config = dict(
    n_layer=12,
    d_model=640,
    n_head=10,
    n_kv_head=10,
    head_dim=64,
    d_mlp=2560,
    vocab_size=32768,
    activation='gelu',
    norm='layernorm',
    norm_place='pre',
    norm_eps=1e-05,
    positions='rope',
    rope_base=10000.0,
    rope_fraction=0.25,
    qk_norm=False,
    attn_scale=0.125,
    bias='all',
    tie_embeddings=False,
    parallel_block=True,
    init='normal',
    init_std_qkv=0.0274,
    init_std_o=0.0,
    init_std_up=0.0274,
    init_std_down=0.0,
    optimizer='adamw',
    lr=0.000593,
    beta1=0.95,
    beta2=0.99,
    weight_decay=0.37,
    lr_head=0.00494,
    warmup_steps=360,
    schedule='wsd',
    decay_fraction=0.576,
    decay_shape='sqrt',
    final_lr_fraction=0.0,
    batch_tokens=65536,
    seq_len=512,
    doc_mask=True,
    z_loss=0.0001,
    train_tokens=639600000,
    steps=9760,
    dataset='wikipedia_en',
)
MLP neurons of a small language model. Each row is named by its layer, matrix (up: input weights) and neuron, and shows model dimensions 32-159. Each number is 128 + 24 x the weight over its row's rms, rounded and kept within 0 to 255. Numbers have three digits each.
Before each neuron's rows, "fires on" lists the tokens most often at its 100 highest values on Wikipedia text that the model never trained on.

fires on: " and", ",", " that", " early", " but"
L8.up189:096102133114121115112094080154124103106137175161141118124167125105125126144133116130132152090150110103147161134124152113114157124098149104119096132119140125134175137134174102103120099175163127153100122176148131161141145139139142134166145113108128128094131129153124123124112133142110149144197139112176135164126092133122089133098126138123112142136163120150128117134177108133136146140124

fires on: " |", " |\n", " January", " ", " Center"
L8.up1640:131131149099110165132151141131135143176123127133131114172151081109095142124182072068147092134085102157117147117137114083088156137093174091145105115108114135117110111157111079128119118167148108135101078183141109142139114107080120138127116130136090116139152135145108103097107140160158141133143119163104101075138143146139088108113116098121145121130120155139136102198158130129133092144119

fires on: ",", ".", " of", " were"
L8.up369:116155153147110120088090129157124121139111112131136129093107115095140203132125133111154149117143149104128183153161109117146183093097120121114113144154109121144127126106122167137134123117126086121166100126094129129153099105104109141112115116134149140114147182135106120146150150166121117142140107151158111129099154143119131154140125095128118128106129183114112171157127171183134128087153

fires on: "1", ".", "0", "9", "'s"
L8.up1936:169114130146096130151110132106122084141141110088112136115114135106151155117163127135157121111137123109109088124145124120101140119144119169128122159148172110175123108132113176150120087128106156091091125096122085142119102146155118158163147149137113165155118117120104067110135138070109149095125105106113106090116136122146108108116104110097144124098113114112099141093119118090132075136147

fires on: ".", ",", "0", " (", "1", "6"
L8.up1543:098130131099131102141140130165114124113138122119129137093138116127116160125166116144126117116123089124133158130127098155125091141109169104108136191109146050126147130172151123154115133144108117153135133098120158087116131131144123145132175122120134141162135182101147119128082146114118095105109116128117111119128135118163146136144119111099105131139084140122119160135125132147133123121110

fires on: " ", "0", "9", "–"
L8.up1949:129097106150187109084111082075130110116068131127128136172117129110113147121116076130129115083161115124130123087139120143130124114124100160161094155106142119135126059094152119150140156139150125120146142081148173136084133140153137144128162118183129122104108154109154139149103118121151117093131141084145102103162093110163117136143113125150127175095151138100152125092121121140119136154127

fires on: " a", " May", " =\n\n", ",", " the", "–"
L8.up1783:127138140128190128165112127187131150165102163114104120153117112117100143103135116181104115117131134133112120101120126115161163126125150123109139101069124119102129090124116078117131117139132153074159151122139131149107099109100112125138126106133140155134134162107128132126143120138122095084135114161128089119101095122073122156133164129149117138146155176093146123158111126151138163185156

fires on: "0", "9", "t", "k", " ", "n"
L8.up1325:090105129138125141115118090135083136144136097166155168131118139155139155098132113118141113099153120151127142129091127130116140111134154171156108101120135093128179091119136127125133167142106144157097121152121102106103121214122148139169140186115137138131104167134127098141166146131093120148134143122148141155156172137118092181140145113189152137129135165041161165145105128133120153129106

fires on: "9", ".", ":"
L8.up1863:145104113106148103188098077133154092152134107090136118094189161115090111126123112089140123149167178100127146086114122174120129103122118171148122115145155117117174106146161136156129083107118177114139166102127134162106091124121163127154159169161150114133147142119167127083145099095132156154139116134103135106105098073172117114102131138124119128133120118126129117112115122143129135133143

fires on: " ", "1", " such"
L8.up1477:080178137102157101113102131164154125117123133103084126119121130088159196170160118113145141100171127106164148132126144097138103124111117138133145127140125116114137134137110159144152128159164139135142146123137175140142111127138135124125153124165132125126088110133127154144131161104152124118142132135133146155115072148127121125135122110118137121118114145160124103097118128126121140128127

fires on: "3", " at", " out", "O", " as", " ("
L8.up1721:080143163152114129106162122087132104130145108147143158135124173152120156128132133123096138191108135154119128115133129110115133153111117110171105128135130124113124103137098126180141129169173110154088122133135154145138138118132115140140134101145061117140122142116117181151090102137135102114127133034170114142132108166107100160106128157151139112046149165149104130114087088152138085146123

fires on: " and", " ", " two", "air"
L8.up1210:135062136122131126147131194127085151152160105107116153144112166147120125142112099124136116160100134100127155116099175165122118093151132106155133137138139119158110135151143140116106097066133068108136163141098153153152125144067144118130172101112144113137118173085112176109112125110090166154111100110150080129181118144177138124114088156111097090131156110093151137116119132141132118113123

fires on: " |", ",", ":", "|", " were", "F"
L8.up2441:109180132130123068106093137138111125163096118107102096109109132131107161138142131138138112142129132142119151110105156118146114092163089144132128124156137109144129171125112146120123109159087092157110173166149134199145115152117103143176148139155148135142156127087128121124137126115112118137113117116143145116127126119101133166186146101125112133133108156124154141152124152129119120069156

fires on: "4", "3", "9", "5", "8", "7"
L8.up1557:082137095131125086144158100133107128115104088099128106107147174124089125146141135083181136175148086126090107164147135092179132152121085157156100125169149126113111151093168148113167143113158111131156133128137154120110095170115125138168113102087107098156162084060111096137108130127122109102098113130109130109134125089109138168128106114100079116118104112131137138126148110123157163132101

fires on: " ", " |", "3", "4", "1", "2"
L8.up1605:144113144169110088137108143149153113126161119126100119129131152098103140159122127144158110162184124090128139146187106137146110125154110121142139154146165119124152134110097128116109132127111115132115139107144166126113146127127154135096176170128112133139091123134110136133151146098128077200126100124117117112173123144179120134167125169085125083118117123130113103124100125109134143087154

fires on: ",", "k", " of", "ab", "O"
L8.up2278:141126082137137129123145154120107107112112139105118135133129073118077166158146120125116176151103135103107128114165110075118160121114127137116152151148133092125141123129154167124126132151095080100126137108125170158125105131134082147156184112143128124086115164138111125105129126129132135096160100103137151127132097124148106118126155148146137146129111121161137134119122129088110162119125

fires on: "1", "2", " V", " A", " II"
L8.up1781:117148148109115137140133118114125162136103116130109162151139116141103108131108104102128094147067129134085105114118162125084159106125139126130091151108099100134099055161122123155117119127166090139115179130111126104167149128136113134156154110138095130121131117179137132152129081150126149182130104162125145126115140118159157128136125143126153125141158163149128121106113084099144134081110

fires on: " |", " ", " and", " his"
L8.up2480:144134128130140134171134149179158143126104074144160157172098142080146120142137124107081104117119145116128121146163158081102119154183142150098120151137137125145113116130143131137118171098141125125099136167102127185180151107145140126100112138079099118172128126144126126125123130082114093109067136116116125141142183127161132148165121166095115151105130099104106148157136171100128181100129

fires on: " on", " at", "anger", " in", "ê", "."
L8.up2517:105120146117099140100159127124111108137140088105111116152115126116100139119181133144151160105199115141139167136219110106152116135128164097120149094171127125164160162139152112181143106162140108119122112079136130117142126141150130149145107108142137114142171127143123116105127100153124178091151149113099127122091136137129117139112099116159112168100096178121133167134119113138139149083141

fires on: " (", "\n\n", " \"", ".", " |\n\n", "'"
L8.up1269:125096153151090109115094175116110070138119135130128129134160141130130137154145127109160149180142084152160187103179089143130119083126104123162172111148123127116144107137121153148150178127098072101148121097145150120167126155124134149172100123130139167121148173124124098156108129115149144121151086127136077172175113098143180080110147102125111154092119136147113126132115116133144123093106

fires on: ":", "w", " |", " a", "):"
L8.up184:092138132134173146165120143151115112184113132124118105114146150123095143110177138128084091130083138115058137143129111118108173106094091129111199145165104120172143106150114131136144122147059116126084129125108111160132096159122120146122106088129124102109128119140124051117083165155141135110139155131123144151114081098152126135126162128092127119160125139089161135129158140089137121138142

fires on: "1", "2", "0", "3", "on"
L8.up581:081105175127110111110143072159143152108118135110099136128129113115148125126135143121155126133132138109096110113140128120150144192131145138125119125165158109135118125128175148150167093133156149129162160132109121125158121127157128129168126099146101147165124163137140118102125171115100110094146130099090149095120058128113094132146087141142146093126172113094135112112164083110137141120144

fires on: "%", ")", " size", "4", " older", " and"
L8.up783:059164114121120083095163121105138135137136160111083113144125148084128143134143157130120110133140147158113113127144133113087179133121103195110127148125166116108097153114145115129177124132132194152086135150101133144156137170151129131150111096140164142140185127130113112189126130110092150087144125147175117109125120131135112146110119116108096126120089146138118154083148137153107113115133

fires on: "1", " N", ":", ".", " @"
L8.up1169:095125128128169111094087137141106175130124121128145163094085143063127167138167101095189148147178141141096124126105131124112156147105134176162119158143124099104133130164211131091106163141135088128150149154078138102124147139117122153166103123141119121136139115157157116115104142130132144134104127134110105133169106141130168101117142140107104126121125146132077141135153129122140167114117

fires on: "3", "2", "6", " Year", "4"
L8.up1107:139117116157130131199127171126110162160117116126066138105098087129133123130158127134117143117161133127129085093131114050092129100134066135125103150148138109114139139129140121182128141114116136139087167114114106134107188129165137170162105094101122169094138108123103135168076163132115152119140118133107106153061160151182142115071171132129161163177164089101137114092115118107137162137146

fires on: ",", " but", " However", ".", " the", " while"
L8.up279:168112134125111144141103167157144139136134101101131155122120107054128145109142091142111139162137146120102113137199147178106131152128137086130125112134123126152108122101104103166190102137145121089157091148108090124171113100091113122118146086106115099137162119108128125115145139157150126187150089097140089125124146125112106150140138116077131105091149106089158137110112113128120142092130

fires on: " ", " =\n\n"
L8.up639:132131157083152125112113122104108167159101112146098160105138129088097149128135116117156183191123116103120134140106115118117098127113114114117116131142147121131114132136124127142105143137171132106106172160144114130151165137113082121128122138136110108121136107164102171090149076167124152154131141137148125125164126129132122121167143108124120123115150111158128137102115110095144108121114

fires on: " ", "6", "1", " named", "7"
L8.up1570:120128125133142111143119100131116105120136123117108112127161076133123128122128132106170117147108143121131109098116146083140122142143122126135159159101119106123113131141154136141127125124140122146161144199145146207153118176148083099175161126186153131124113130104132124088142109147102139132088152112121149102152141084139110157121114115125148173133163123133117145132159122133143119150131

fires on: " ", " |", ".", ","
L8.up2405:115161160156133112126142115156069140128119136110091110111133125092114164135176127145131095158113122126090094107151117118146132143146158120154115154122160122135158157128077147107133127160134131144150132115146150156171153152098161142149121123157138118139116144067138124107118158160108144088135123087191119133134113137116081153106104133132113157178115134108126151149141127165127100146152

fires on: " ", " /", " is", "8", "6", " |"
L8.up1314:083142101076113128105144105175135113160153123118106120106112071098141124110137155147103083134123123136133125102109133134140093154112193109152135123141117104136098114149104131159087096162128156122110123111104137142145112075127104142144148115109126115123134118147104176129125125121152139098153087140112094126123106105102111149153114110126124161145124110167125124125146135141132121121121

fires on: "-", ":", " and", " "
L8.up2355:136089114102125141111114081136123133154055184119155123098122146114130152106131135101159131132133129133154119070143155148161144122131144127158124157173085116109108130108131102157152130107105143130202144153109177149143081120090120148176115136112076124116150153148145130104124087141115142136108136145112112124114134144163101158114118135154134128152105143139147133127148092115141130156111

fires on: "-", ".", " its", " |", " in"
L8.up920:153196110135127145143169153123166148128131099142139124111117100124112131141145130133122185105129105139146118113138128136098159093137150140106122159195108149145115082118117134153164159121121120154117136196158111174106147118102148154133184172152125133115138092135127148106097070188126112113133101143153140124098154166155108134131127126093081099111134131164132134127149145120132136148143

fires on: " ", "-", "ğ"
L8.up1732:155094140126129132105082123136137138149142156116125117113114136082131107116154129087104128156095152115120116114117108111108148139105147108184127159112088080140179120085110124135135198108133123146164168161074159151123177140107088160162142162140180118110165123161132136060139151147097094186124097142132144095126116148128116139134140149121109111185162157121148130123128097120079116135081

fires on: "1", "2", "0", "9", "3"
L8.up1042:122131134135126158115171171167115168153111110126170154126156132146139124116145085139097118162110102099126149105127119140130114109121164133096156154091104108191105087111097137127102084108112119122120143147127149178162116128133111119176172101123112119083157177161134139129069146119086140174122057155135144129121143141172097137155121145153098151125175147098131148158200124142124081153117

fires on: ":", " and", ".", " \"", "r", " or"
L8.up1220:106111099133099082130124145106080140194116153130115106117111161148102131107134128139116122152121124122092112103132138187153139099127142131169124160167096113138148107080098143105147190113139090114159146163106148150114118170125124112203130162136114120113145189121179142124123120115119129125130079063117135093152104151142096130145154068134135141150154143127141132142147139087128140130117

fires on: " "
L8.up1914:142122100143170139157148095159149086099099123135116108171123095167095116101135112099116086105067148107139122113127122112126112132135104154102145103111118107133162133090132123136085136099118127136097112158131128180169124157173125112129138101117132115156104099142153129163177095099110146108126134124076159151142126136161111129133123131143105148143165131111150135127102142110102122115118

fires on: " in", "ag", "8", "og", "ug", "9"
L8.up1300:168136108130148149107107110171154180110092162121102125101127123056123138066154122119138136131086138147095164130101146106114139164103144112125120121158129092150116126139112099141105153142127180119127159124153137120110124146096147106154116130134109124122148103141120161111106123137112120122149133108147121089099093130136142115100129093150121101138155115116173120104152114106130194130122

fires on: " ", "0", "9", "2", "1"
L8.up2281:125144117097157117080140109078135125065139117113123075112173114135095130131132153110128138118152154109148148129171091116118132149128133103087157131147188109109160159133138121147114069105139169136127130130209148103131078122130120119123162147150141094114150125105131137155151150159140102152187127146171158057143109130116121127115152120147131109122135150131112125145098121183110117166100

fires on: " and", "1", " War", "4", " after", ":"
L8.up2193:102168100147119137143153107139136127152106137131031102181125118115151177118106136135077138143168147140087093132122106137098094168101144118112130199128127107160097128146123143093134131111119125097143160105086111098127081158153124146137119104135118061157159128102134083104166177122126179132191141138099114099060089104102142160105155094147143186137103103141133188140145102114112132128125

fires on: " "
L8.up1638:132125127155148133123153100159163100163126130127118078097138134142086147122174110115183142172101162107123109116098142111115135117111130145143133135110159104106153112070145154118121106188115097160111144182164176137121143130159130125149129152142129107094126136123130112097138124145110151140137109113132119096206127157127162100119133160140111111115170131150115119135151095139129133153116

fires on: "0", " |", "p", "3", "4", "5"
L8.up656:161176118176117082110118139136124152136142123167100150113144154120115136127108105122151122117122133146104138159152105118146118150145118122114106155128170128164134115098068098131102076154159163135139133093123112122126161154104078161111187127138104114130140127119118138133109177123122151108125067132158165131116147155136052167154090135167109094169149144133157103128117142131115150131138

fires on: ",", " and", " to", ":", " Dec"
L8.up451:100098112150115098102146155125087169128118119106108123123079158133121158106153126123176134141142097105125148119152051146147123135114125183115118104143116141134181106135095128158109140095130109103145132087118138120135140124115159166125140107126127147111118136110123128126169144138126115171109101122135115126110134156112147119158114124132114158154124136118121103143127094128131151104128

fires on: " ", "0", "1", " by", "-"
L8.up1696:086123147143153146141116094142127066121096119083111146096126156116078160134137133107129171147177130122120131132150130133158126101139110118136134194141086128153156085146135147135094142111160080137107188146140181150130160133121084138155120148122150150152149104120127151132139108134116160116110151147144147146205148132106124151120108138135134159151158132128050136217142125134146114162122

fires on: ".", " the", " |", ":", " as", "T"
L8.up1453:104143142138095122106104161095168150131104112165086110155134114139147141154110134145110131108141149139106131133139107122122156130082149137114164164136101112138140100093115154132142114127079115119146142150152073132121082142165133138124143116172124127133128105142092159132102120159179157110182124117148151092093187110175097088121134111115109137086126129134124120139119095118139141114110

fires on: "0", " but", " in", " would", " also"
L8.up1675:145159144121127114139110140133126141152133202134097156121150124185117116120137110116167129114131140168085121171161151107145143123126119095113110123174137146162159096105134150122140119109123188139166106179096108114173134137150127119129141132092128154106172091150108141159122170129149140139157158133134138138135162116136069140113131084140092120102151195134115150147117096106151078138124

fires on: "\n\n", ")\n\n", " the", "==\n\n", " in", "==\n"
L8.up1666:132105129094137096162141154120100127140102125111146146178150164153113153182135116152146111125128112132124140125121150156142129132114153112133144126124120124125121129132172105126141109149159121115148162117084119126164147129095102129101125091199084134105122145108139187157139069164149138143155120094137100175131114191156152135089128133098110162136117127135130105119137083154129123151115

fires on: " at", " ", " on", " in", " (", "-"
L8.up651:155144139105146167119122115083092117150095091113138139136119171106098122115184133133159162128109122144138158125159157136146169114098135155100155122132130145095113122108110113114128116125126122127182113154091128145138119164115139157129110122105087129121130150096149119122147094102104139145110149089115118124110157145128144160109117111141120153149149148155170136093103122113137149133126

fires on: "1", "9", "2", " ", "=="
L8.up1898:127166111166115119154138118160142157183114166107115140121124134126120122130144144106111131138123123119098102137119127102116129132122138149099171160146108114116114156153089119162151164090119142136137149137104170115141140143129136143150156143139137139124110135122130153121097108125120162104142136120138142125133132169134139193111133069168118099095141143150093119122161141089152114121060

fires on: "|", " a", " ", " M", "=="
L8.up2426:123166148144111065150162136118099163129104100099110124124123153104147149123142135136109125105170136112137136124122134104125118147156169119175107144146156110142167121150108127137120105174157147122144138110112123093132149162114139187147144126129111134066145148080130132113054082170148162103096134152176123152116130138103138165161096108137159181145113145090103138140120144134114103152090

fires on: ",", "."
L8.up1630:151141136208137117132108128129144136139178113098073115119092102110102180165133144145154169110150101129095129127132093095150149091108093115115111116131146127179116173142115157156139107140118115143120138121139093102108126142116115115159188177157139120148134108090131154131168150101159135138201148135111085149119100152112113118105148097115142197088169116161109127153096131147124148101151

fires on: " in", ".", " and", "6", " ", "v"
L8.up264:073091112171143101158132105113093074148119109149086120114149126110134137163092166102164150144111122135127139107139123115167113109138125152077123205142114111130143141119146109135168220107148073135158163135144112136095120167130171134149146134143135126123101140096121115096121169119094139130149091105144103125129153136133122140101121124129124144103175122122105154137122107166150119118119

fires on: " |", "4", "3", " Pts", "6"
L8.up786:089159159126089151101164137097130161146108114151156155136102109132140106128129124150111127115076202122129084133092094097125164135121168133142091094150078147122122147129104118125142128103134136082105097143130101176130119100131121130140155154138125141138123135151163147158132096164155125111166133103162130117089127109099089116143139149142151139148156103127136128183113157173099169143120

fires on: " ", "1", " (", "2"
L8.up560:121124161183134118094118145145130107133114145143167152104108094141156170177116121106106171157092099116117136127064133119143111107130140131118050169124111093147165089108106147141158126167113114098094126113140115098134108164134101116140153141116137124136149154098126122155188108136140092112135173149135108144110141130137159132120122128098176178073113132152114150185168203130116114060097

fires on: ")", " –", "–", ",", " |"
L8.up740:095146095146213086097150161158152121135124116142101108135088137126113156118147128111118099155111144119106151166117113065090097148118144147141158138115138131136110100124112128149134115144115157109124128155137148116126122106082080102118108121148100122107120137177126120105085130108134121085170126145152120107126115126168130122159153125113111133095168134149128172155128085123111141099157

fires on: "1", "6", "2", "3", "8"
L8.up600:160132166127151133125149101114107142149095148134105120132142139061111153140146112121171111148155123076138155125126105107128163118144146112129131124126133129117156125171148105135149140149076080113121188096155152164094108115122120133142136099152097119121124140146192093148106127152134098123149172113135138133132103121168156123129144127160149138130145134172154116131117137118150146131117

fires on: "0", "th", " which", " in", "nd"
L8.up396:093092158126170129166119138097129130151079129143121131149088117152176159144149151153131125162174104152132150126107165116144114151142125186129086119156139132147133124102121184133119140083139133130170127163075155162119130124076148102147160112141140112150099127108141150181154146110088106130113071126123125123148106158174143148137130133102112102079127186109116138147121134119147090144149

fires on: " on", " to", " in", " ("
L8.up349:155171154205118118126140136098138150158131058114143156180130108170179153130166146145129102127092108126133115151129128138143115165173113139142081106126137122106133142132113127118099070124123096092150158114115128151173089174124097160154153121126104111117140105133142114172139086131112140140087083123143159115151132123109129141169096121121140142112139144116128144140154157164124175072124

fires on: "\"", ".", "'", ",", " to"
L8.up2468:126140142126141123121119126105106109149122137156147125136107120169097149152116116159178135128193086125123159118130121134108093124072123138100110107114159140119142069142121098153120120147181084096139141131127132125146130144100128130144084119130143121155139116117103145148126099169140162157127124106195105149120131125105188158148140087118165146132136139081120179103124080132138137148183

fires on: "–", "8", " |", "2", "3", "9"
L8.up1109:172135178143081106114112154152108185114141128118121122148138112143104120133144162080140109141148113156118135132147167116102124127147122092118169111149136125134124125157137149121122124104102098113121106094127133129105117108135115136127149131124121140138143166137138148125113132132095141110131122129110150137106149136174136100130144138134087106110135081128105209067142171145112111169156

fires on: " as", ",", "6", "8", "9", " |"
L8.up1439:074107092129152124127133116144116122097112122132133108169154112102141140130107126138129145197109132109144139119132122137157143157099158126108146132147110101116147170145154155171100118132114095133166140135140128176195120096100126086118139102159148113143123088129105125145147125149129158135121118120115101158135131111117150123094139189139116157122158174104142123131111113151103173146123

fires on: "2", "6", "4", "8", "0", "3"
L8.up1309:120145168146140105150149169102175131157154121124101141147096115132123148126145129091162106124131210130142082101102123087120137108107096106141113156117137129118130125101167118142124103092124123122111108169122141155155105127187147131148147084142106101101128098136111144154091111143196127086153091075131137149150121093126117147148134120131129116102132139147120128136122120085140114176120

fires on: " |", ":", " was", " were", " County"
L8.up1524:133095102130118131146135174138149120159102136072145121103122087075141127104136159123110095109174126145105127145122161142113152171155147129106136152157076133159098153123148109178119146146117129094115129163125118143130116086123148142103151108157082113110117082175154145121105097137146148150126106129188100128144099106156109137127174153105112111123096101116139153107128110087124127106142

fires on: " |", " (", " =\n\n", " Township", " Rad"
L8.up619:103115117138135125146153126124117128112128132156142074104169117143113191149152075129125123123158108157141168113109138108138137125138148100157138115136104125120138133093115154147142113139088121089105163122141108122158120120114138134123149125123077135109125164109125145109152112119107158159120073189148126129150112119190134130093139152144126130135125126114186134126112107138155086155149

fires on: " (", "–", " \"", "/", " '"
L8.up337:138134152143130069142121130090109116124108125161104112174117134139140116142140086150132139158149147137158131104092129111169141129102141095150114134163149124087112075102119117140133113074129143148155142126091165134149190162088138127127122127142109172126149168106109126129165116122097147158116118105122116136123167152138111091137161113108133181107179137128113107143147103130136089134093

fires on: " |", " to", " |\n", " in", " been", " Final"
L8.up1106:081156124122152150129138116121122165144150125103151126140121102155144147140127101147138159147084137147114137152084144077101135182098141107115141161147127133128127129164143088145116142107122158104143077171123112167136182138138104143119120124142146126153143141136150121104144145134130167115111133151128126091128123124098133113130093107125146167121116117100160137132144139130112134156111

fires on: "-", "ab"
L8.up1452:156114100132131135100119126121108098139088166142109153119103114112123139153150141151125129130160186128075157122181113101147168116130127113147163128136140114089145133094110132129137135120185102129108147138161090125136136139110124171141170138134140084166138141115138100161144119141154133138162131113159156123120117176111144130134112120126091120150138097136113121163122126113145139151138

fires on: " |", " ", "5"
L8.up2492:138124175141159087140113175173121154106126098121114083146124152100121153113128124116180110145146101083130131130147094146137136096157160147124101138108172118154112116121112104149152112113108181133149132130167144114103160123122146117129112160131173145133103113172144117159146117106120118129135101126103111146117132142116122108176161162119091075133161139098149154105131114101145177097154

fires on: "4", "0", "2", " °", "3", "5"
L8.up1875:178097123131153122118132192120079132154117114172121178171083126100129137100129120119132172115128123104115118120141132105131206123130130117145145125102156111141129131102140118102150115120127087162132139133139127117135172112106162117149136110129138085121125162103105156116091123115095173125116133119114153136134108136157109135154117074099108134154144139119158139097138113081136127137125

fires on: "1", "9", " (", "8", "3", "2"
L8.up1575:113113156164128123128122115136166109126117125094150117127129111113142150159129095117094163166098123103085148110063128124105115100120155150155113119128150119166131114130175154183144144115083093144081127115159091091118086149154078125185136147121120119141123123127122136170127103132138137105114121104120106135157150141172156133140122103155123143124127192171131121168144144129108128128123

fires on: " of", " as", " was", "9", ":", " stated"
L8.up1916:068120146131122140145130088096118107145109144147138163131148130119125139178140113106168153130124097090131108126139150132142112146125147125169105156129105116118122135174147126173151160157160156135104117139161107111124098102171128126164139094110099141137116127128110157160085104111110168120135121101109112147144134094145157086128123139134113160155123120099136135093130093107116148052129

fires on: " "
L8.up601:185084193117119143160140080126146098162126126115122150154124139140065134136128096094111120121146102128117163108089148148147122102147134096156140161134103086148119125138134156169103126130130105097121132140136092122126115153076104126134131141108121130160104156124166141131116116151121095122120110127123083113126149162188162190171103132149126106161149131161118140117127119102135174089072

fires on: ",", " (", " to", " have", " and"
L8.up2368:158146189132130104132100104083079129178126100102118155164103072141154193175116071116098135126158109145122161141212085090172099139097141124168154110158148133137152148156117150116108105125159114096161138132137137112112160138104108131104103135152155143113101121098111143130118152146146123169126060118124120187131126171164097159186118110144140105119137141125121101106143105152104154116144

fires on: " a", "8", "9", " and"
L8.up1401:119111116118126160133139149097196131122107135105129110111090101140138158153113104130108124154153146112098138130097133156113127152085155146152128125143101124135144086139170118137131160114137125112132143170119155111114116147126132112136130173120173121096146116143149142147131104154098206148115164115159107142128111102127091143111148082085123126178156110105141152096129106099128137176138

fires on: ",", " over", "1", " @", "8", "s"
L8.up1717:147136114118152112167080131131076111122079134139079122145129119139166132145147141104134113176144116153084150120151118126159109122093153157113113113131113132127133145149151148140100136152163135161117161174126130128138147163128100132173135114135106111174108158088085133181113155143128155113126142117134141158124091101146124125124104097146128138120135135147170111154118106166153137154157

fires on: " of", " (", " in", "in", " into", " result"
L8.up496:132091119111135121179080089080124085126127100107125104142143119144156140121146135108156104161146118133152123108081111139098138161146151148128079156104129134112131121165157149109129147144109109093112145114146099155116130116189130143142126106133134117112151154112145123135076138197100172121148119142138179111157081134131187119091109124107122154114135130117130137120178104151112147116121

fires on: " and", " of", "'s"
L8.up500:098123088180126136106143153083103152102119170102090136127090132095145132171172102154139127151134129137095096126156102146142136119133090152116117197140127122144114104105095114168130144110128070163139149113117131069130132138121120197135123133110131128100169144106138137119103104127161150101074136124123127134127132096132097149141150144126107132146129142173131184128148171091141084132112

fires on: "3", "0", "5", " for", " a", "6"
L8.up319:120114109109132092113116120117172132157120132097091087145109153107112142145149162089155146106101141147094143144107113101129134134103132133120135139138082088170142123150167132133111116110075074119130136107150176137093097128117133168136181149135074116144149149146149097086153170095111123150164078081142056095126130112117164086100175138137142096102144109176146170089115139093095187106123

fires on: "0", "1", "8"
L8.up1806:130126163101143144150145104109129133131115057106120131122142161136093118128139161127146120153096125160124120094125135116131135092105125126109128106163127133137148155126134182160134130101129134106106110175121147115154150158141180104167164123144156105176135124117121128120118155158123125118136115086084072141148146108136097134133108107113121141164120169115103122126129144153125129143093

fires on: " (", "0", " and", " of"
L8.up1900:143131168123157140185142164111135175143087092149134130161112165130114174127101104125111157141171124133129139155138140130117132127124130117149081151140147130099138148102173110146123147108152111096123119138188153115119166165123132094113105133104144124156128179152102150130118126162115154202168110106169120123146152168109104148093161119143106112140173117143135140151127072142122170127132

fires on: " a", "0", " of", ":", " n"
L8.up2296:139151126128132157160166127104140103129066141115107086117120083150093131114155071116132121101114155140106120130109120138131149172102139094162116131090136107139131090182117096152127140142122164116144155096111099111103172113095136108160169132111095125119117131160116154178086128151141124130203099116116130185160121100142134105139102131098139140125176121130134130135120064129137145132150